{"n_layer": 12, "d_model": 256, "n_head": 2, "n_kv_head": 2, "head_dim": 128, "d_mlp": 704, "vocab_size": 1024, "activation": "swiglu", "norm": "rmsnorm", "norm_place": "pre", "norm_eps": 1e-05, "positions": "rope", "rope_base": 10000.0, "rope_fraction": 0.5, "qk_norm": false, "attn_scale": 0.0884, "bias": "none", "tie_embeddings": false, "parallel_block": false, "init": "normal", "init_std_qkv": 0.0479, "init_std_o": 0.0, "init_std_up": 0.0479, "init_std_down": 0.0, "optimizer": "muon_variant", "lr": 0.0225, "lr_mult_down": 1.5, "beta1": 0.9, "lr_head": 0.00789, "grad_clip": 1.0, "warmup_steps": 200, "schedule": "wsd", "decay_fraction": 1.0, "decay_shape": "linear", "final_lr_fraction": 0.0, "batch_tokens": 131072, "seq_len": 256, "doc_mask": true, "train_tokens": 488700000, "steps": 3729, "dataset": "wikipedia_en"}
MLP neurons of a small language model. Each row is named by its layer, matrix (gate and up: input weights) and neuron, and shows model dimensions 64-255. Each number is 128 + 32 x the weight over its row's rms, rounded and kept within 0 to 255. Numbers have three digits each. A neuron's up and down rows have the sign that makes its largest values positive.
After each neuron's rows, "fires on" lists the tokens most often at its 100 highest values on Wikipedia text that the model never trained on.

L7.gate528:100121120107068154137126088146115126106108170084111141117107068164153077132168097124182142140154154122133093166110111166126111168115131189139087178141195152145152064172073114130148163068159125160087095127187164150094142205102161143129115147112136121149083162137128123143114117134086091164182099086129174156130102100123087103100103195149071108187117119189102181134091180199154116136155096099162155203108088132135100157113158096107132120187152135090141123091101168098080085076140140098126162111111044105133146142126079081160145172093172112129136112134117134159122137095190166141
L7.up528:082114095127065157085110155102132119154148169172125180127129160147179151115089150107099148124076097146107109120113112137070156126148111074172125118091161149107103105144111168109106146086177223118106106084092110141055150156098103155134125138088094149138105119136087103120135144112119080150100104089213112158146106120168155174146155123127155099099151068151140120160164185129166087142139085123156122202178057099066175188135191131153115108103136105102143101100093103152116128089144123087125145168119145131083112138140133109098086121049163154079135107178146077177191178116128093122
fires on: "old ", "om", "|---", "our", "ies", "c"

L3.gate35:127173110138078179092157174123127175117152113118149139094116197122104088093178074073150142119141107069107148156162129134134131105047119119134070199157096142142142098094117164090137115158081109073151124144080068142137132148135191143076114118066137127139134115159120134072131130143130132189159152114145065133128152125088092123113172132093142143109105167098161128059060073135124066111184122133108129122107164097164142105137126198131169136084126130174121136144140157150134164185095154117083110156145107149135128146169144136158107066150236123115160133089153124120143142201183145147
L3.up35:159177147129112147046054122153083140183069120087087131119124122147165107134182122134113169140104105153107161171117164135140104133109050120150091144103126102144168145135142060112144167179150110147123140127106131083131075169104134120105148138124107085131125138202092114141118157154139118164156133117160111201150159127147122185152135130109132100126141175142202088134113079147190132072156091155145136125091131147171158112150125155141150124172058091177097106160136138108175140165166144109135099112134088130085117134127180114200146147118091089068089177065104185163119180158138116136
fires on: "c", "en", "struc", "tur", "i", "t"

L6.gate56:152126137174152118130087127117157155135184128141161097145117114144096056196069193163143078133083078114093142114138111117126198140103148120144107115133140115165079120130132182179125134099154114090117161170112143139157136102077158156168055078082116098082134124137110145165094126117103150152108113123090145098083183195140121107113093175154117192157165100109169124179151071121125161000092156154118143181185144193138199165092137096116139177131127142146156163128145111159112179122124144127158100126105095138128111126157156148124101165133115121076148174132136115114120067100117122109
L6.up56:108125090120164121085142108140133137144182135064049145140117105090136123145128137189127120107103140111143107110136148088117121085117121076112139208217079141139127177152154135152121111176109105058116135137154135102100066145109173095185092131158137106113164129094061101133181160140162150166113114091170141123158121158104109128147097143142133179161105104131146153136154116135145086120070100194135152167157126060126125192159102158065133140127166129083126175209045143133093082187100091167125105149089112070138112095102155117050124104089143153155149113123136083140121155105073091093
fires on: "al", "; ", "(", ": ", "u", "{"

L3.gate537:062100156110134107103094170157125125145073082109093099088081158054106147072167124202095077143064139125155115131109173104146162139137077118121111138192185084120112116133101110105114162129157100146102126132171124123129148110111068138143145195133165157102178116172047121089051127136074140134079145102088107106146140112119106134123110144147167086098094141166114141112098148093187141156179150079141154142147167085125086163140131177095070150134103151107106127156111121108129146108112196172172087145051107115098094171117105132137105118135159105144156097148062061155118097136177111152
L3.up537:150130158127165147126187059166154122128148078155106107104140092068201125103155162120103068075166124139102139114114108084078130092193119082115131127085139066138173153116130149134143141108118094129103125103201133117056137130107087097128127088134127135143122162112109102165182108138117135058103125128117109107137129127087051110109107130119063125223127172127119155134163138092136118184113179116157148105137186136075157124112165102131141153186188102169160070117131094158081111094152134082123100180098160132159106157156151115145179145099144133072120089132045111138158119103105184130
fires on: "y", ".", "os"

L4.gate161:121171119086095072119101121147071129138148111134145069096140159107108145197117186118122151192105104215141137120138067153155087091120206111137068058081098089143155153070144120145144134192126106083129125143117136103117155151184202149140112159149191114100130126104112152125137137161128118071134147124149148091137062129116109124173192085142125100187176108106106131159082104161149077131114168151090109107115064140168125127138121044172125107127135142144114117104118190107078085118101145132117135184202122144177141079174155153142137185127145199144082097093121140138154169089094095174
L4.up161:160134141158104116106141110162154117089124147030159191150097147118143116168124104102069099138098210106095094157085189091090134144167125107081105162135202108103083079139156113096094115128112104127067176123116111080123162137064092101142130106096106155142107138136138132181136072123120129146129158165143125174128114097157163141103102106049126118095087120079140076144118179121104098137100106131157098158089122161125095118106155149100166119158081153128133140133155203163106096137133121105124145117126119151128167160091143130109106141063160138186153141151165116155074129124178121148
fires on: "ti", "al", "ir", "tis", "ol", "ord"

L4.gate350:127177153150069141078070154189121102150167099128155145153141158142086163075095104130072107098162136171102192121097141097144158092131150139051112162161141188162133108144118189123112079080109147110107045120108122197125067137076130074123113148176117174189055134099146149144138163136106143119131101096144101080099110087124075134094117197136131144102117128147146116193067145097151124151129123147126111154184079152087061161117123158169097127118166195056176131188143109171076126136127113110149156124136119108182093112094135071122146185129134093145093071205137135115166152127141127104
L4.up350:093179096136130169097167101128112180091160165157052140090133156068120122121122149133165143166105129148148118131137075170070143124104188205150115148130158168113136101152090212124176113161069169068118093135118139165084174128147146087129068126109145113107083067129119182122142186129116128159111069161128110115128097176120152122206141132142135145097160089194136060135096129144156100159101168143103145124156131081121115094148158066121094143130117098106102111099092163146119170133122163209132166074181163189149074111137174120149109147105173093151137158144111170155164139153166121130
fires on: "c", "cl"

L6.gate181:103067096101124107136066126102133109164117122125080101081143138160134083114116096137154061122124106110121108118176114141121146111106156172104117126197134165103201098117103154103133155098117169132214095122154090136181109112171080122124183157096101154151134094171174161122158189100120123150125190085131125090077160168108147137149139173096171195133151078086082127146141182089078115125149086114100128074097138113156145150099089092154164084122133185106144076153122167118121100127126139129154141125121146155139114216112175121147151145123184112057110096129131106142087142142104145121
L6.up181:151128149189126060143136114080121151135179098119066192092065116154169154094176082128121137118138067111114115141146128098130109111138097092161105140148139077194151108099148087146167170103117191157116163148136106184154125127118149083144165088186115082105093167092182157120118165142126084085105111142133117130150087149110118115165125187113076106147162097096090073157084128101104109113158129155130054141167140160142166129086096108107148145135123109134190092090081104133105105127130151161088090156153118115112141123149125154089195192164156179155063098091069138094113173086156101164
fires on: "ing ", "ed ", "ent ", "ished ", "ned ", "ame "

L5.gate639:127095142151155124115157104125103127130137133137143079115100119197095183132099108114132088136097112106145150177099085140155189134154149173147121121115195075085065099157094115126078124157137077079181097070098136120164223147129174073109180099080154188120134110123159114085140203151162151137165139114098080125135145115070181110128137146123217087192124138157099186114107140101132169126153121099124163158180194140103086147104102107180117149123158091139138133095116126110146096092133149168151123104186189126111130139128102126118150115156118169137161087145158105127121137109111130112
L5.up639:128162100149082154166187132054074147090175061103146100090159152144161146154068150082186136060141116151109160177131147120103156106119090169089058103146117112098162098141112128131127167163129089110138111138164132164129144111140143096172154136136081183165125103106136098150115076109122122069118064128134142119078090119148114099124101081152117139090144105147083124162125089071134102142140100146119158125141059118154101141141174148125061142128118151063152153139081142137142196175133153147164131074113113149139137129142118093139133114174083146076131094108156133081114128141081097151
fires on: "ab", "and", "ag", "end", "s", "od"

L6.gate424:105147199073082162172130126122163122140121110136114134144121133131179138126088070146153094121149119110153182181113095136188180073193145163135111137086158095152084156143061182140166144092218113142052141129092095124126095087129152143132075157071123152149102126096139173090149121153152117103139212084134120059093083128135094163137062126088129170162133127126122144137184154090191166086114117125153107143077161181092109197146138138151128184145182156148165110120089120171149103105117120114143129131141159124103173087150153142171117121083133126134135121125151128142141069122164136122
L6.up424:112138108147079097112158149132141125167169103090136108110124140132102137165151107138142170083145121144161159137135105160192066107089160106118118092152115120122152120138126134166140165122182151172078154171102102219160135089128145146178070116101113103143104134123110115166137108092209138169135171168112090160079104126144093072162144122162137095127121113119179053138185194060173159090181086117119151112055136128132053169128156142118131182164140056099115086097129145131093145167152129153152153177121130139121121097140059156113155080159171167103183030088140096137192082095184159113
fires on: "in ", "ing ", "ed ", "th", "ame "

L5.gate33:169116169165150137106133182156128186124125110129162131112159089090086061129141109119118140118096148113083151113124086141130082143098143152058098127144152044237085050148051197091147135182155104133117120118137145123161161122137134112133152192142146152163132141166175175148133100125109073109105121138113162085103117077124096076138115147110178145139156159151124164133139175127107158147109147133147100136145149108153151148181130142063111124100118133123165183125077122128166149146120145094176141132058136107082142184101127166138155125155146132144127124174133053117132182114103156125
L5.up33:150197124106118107133112168131139137178151057103143135109055059109183046152204103087105124085060084116098137144112127131099168138135165138164150185093145153128129141103103129102147095150075128144109111110116132106186059131145097170127152089118127100145124135154135023109208113202114152165129127075088123130124123141128121132121084191093079128188095152147116127117140092149167104167099078105112094108185161108096115145130152128074140118153136143111145104151091057115150065085157177160107163165129059115058111124138124076138166101123175100126164102186106138079119125162090127091
fires on: "ot", "ip", "ampion", ".", "-"

L4.gate254:155114088130089089081088128156144134074062102140158121168109159145097082063092138094213100149175156049158202188137126111094114140116169154117107152193140107094123059133138132125135128124150077091159144124065095132084139113103103158077160120156141202104133108134095113015154161151148152106128117098098113173096139088117103117132173119110162158127091151141118118103161158184078149126147155099088131113160130068122076130111154135143174092137119110082119112116161131130132160120098062151100105134170155144166143106093096055121077105166166135088089165123111138164123142122072148155
L4.up254:194123063145154090112094062149108100129142097064141130141108184180143186109123119074178120111079143165129104146125169131111126142114084126067136102120118059187169103174159150195105139159170081136113091089114112219129135089144076091100078134163111153130128127146150087131096114165071162145098118156119117105101085080125148105143145169127154176136169158158114064154154166122091138147136129113152134188130186146143126140144146095172102102169159076149144161133136189070074138148096115107108197095113096089181115149137126124132111150185106117133086097148105101134132165138054123163
fires on: "d", "ind", "os", "ab", "ik", "and"

L5.gate399:123143119048116180107148085199136143165174169122106119131126207046176119086147079133108080118088121113147195171130147157146150122187130162146115095208106141134138175135165142090170129144165167043159204128132156139115143128178091122124082116124139171165126160146180087173108085132168122168117143073147042132116104125138124123132114132147125148171109121127139096141149132075118134160111109120046085111092170084111121095148116136139106140140069086148165139156087084109154130111126101193058168134110126133177094130102141149110134059116159116075156184121152093180164131109072145139
L5.up399:120114138115172081151137176170177163125134140138160141047095107133100134113108157200070137132127204079110125167174135190115119119102074136151166076140104158148105092119143124055110145117108144110049087131175139153187108105160109150104103168165161059076120104080133093101163133068126065107084128098100115114147099174094124092097162192087133103100175109117139177119097086067115170081168105110132103133144115181093102120098133186132080130180144110147158127146088125136127076079105143139181100060116150130138110161157114094144124124050129120109106151135117086084171188110157135173
fires on: "(", "is ", "m", "Fran", "| ", "c"

L4.gate82:176086129137098153079067131139149135124160113141136126114131102117146130071124111108124135128099207140133175194114127149130081157168135139140129112127105085079103062105161114094112132143166093139232123119154149120142105161147079131167103139104130128123200065114160132167153130156118108162169099175151184094132101144097176119138109108147163139168091152193170139093036141136108161081126137135136058086126117173127138130184143168074110189119059163136144096070089120178101109177105171114191142092151093144168147122110166059142133131149188146128046069150113085144193144162125142156
L4.up82:094157150157081137115087133125147134115139163126113124147117120169175118155108126103136192103075122104149138131194119135126054145153142147144149160135117175129084149157138138139110169153150074111133208133151112090169090113190102108158140177125105083101133144129068135126106089093127157124130146118108140077169136161130126195101182131140118093143058160171160060129097118142073132104141131122178149150125089114090092139130135148117068122027098095158074156140094108177117142068119174080082099142094234103134128181175137203100130154079124108158106151103129140153154092147169111089
fires on: "v", "ac", "si", "e", "b", "li"

L5.gate64:118086138090064117159103132080142089130137130182160151176138121174129175072125136106081144160111141137118136113126044154154122088115140185099118167108080176062117144121156124078117147094150162133103141113148146136115135112132178133130111160087138103155118137150124104157115110094116136134080171125128132070070092095107165112111094107060118167084166077094109146190145163105174157079140180175144115161157116170071186137168075071089148110141150084110164164079072127074090154135122145140122107150079129119183127164136114115161133153146099108091092118107172136097141118127190126122
L5.up64:098130131055140122156101139168123133166155105108135137122111108177155124109133147114128132113073167099083085169122152119152109157142125061081120104178106175141100176139058169176143082085147119094073140122137066141135068150091089159119130188105159161112119107138142123154113152100127117107119136053150111116137122136141115161192115134079107120069113110080117086120159163106112152166153126125153173142105091176079117159068157112146128174117060117112143114112136200073089152135183138108132145183103136086191121138141117103079177147080076143085167128158083158107167069165147133149
fires on: "ed ", "th", "op", "rem", "t ", " "

L7.gate435:043135136088119141158097151116168136078128173126140132123143128122118102062106112158089115099134129150185137206067073185128202119146131121181121116141133118186148087102125128129123101096139128152124138103134153102141100117158178133073079159125120096120130105114199082073094129099108181114109218094096123108105137140088152170123157153086137088140109084080125127121117123104135062133163176136094095114161131058191088134080157096135119075132129172127138133136123166065155148078115155129107090175115127127111206105105120146110142157131090136135083202119148200122081089148151082118
L7.up435:113106158130155164163140148070141104121186137082069153093103122160153145116122107081075126125160161118161133182080169092051085130117105126098153116125086080129090088095105093063088114078130149124078125171172169102129069146144144069158165165081131097142121151177157122086187120164142121149104166097129075148110060170121150184138138080172073098113128134141111162163070100136105147124100174185171133103178158149133171111116105158090128092101168168111172137109089170152122048078127145142107163120086116137194119155116101162153159144148145114085081113162130116133071104105197165125
fires on: "ed ", "tr", "ri", "h", "ned "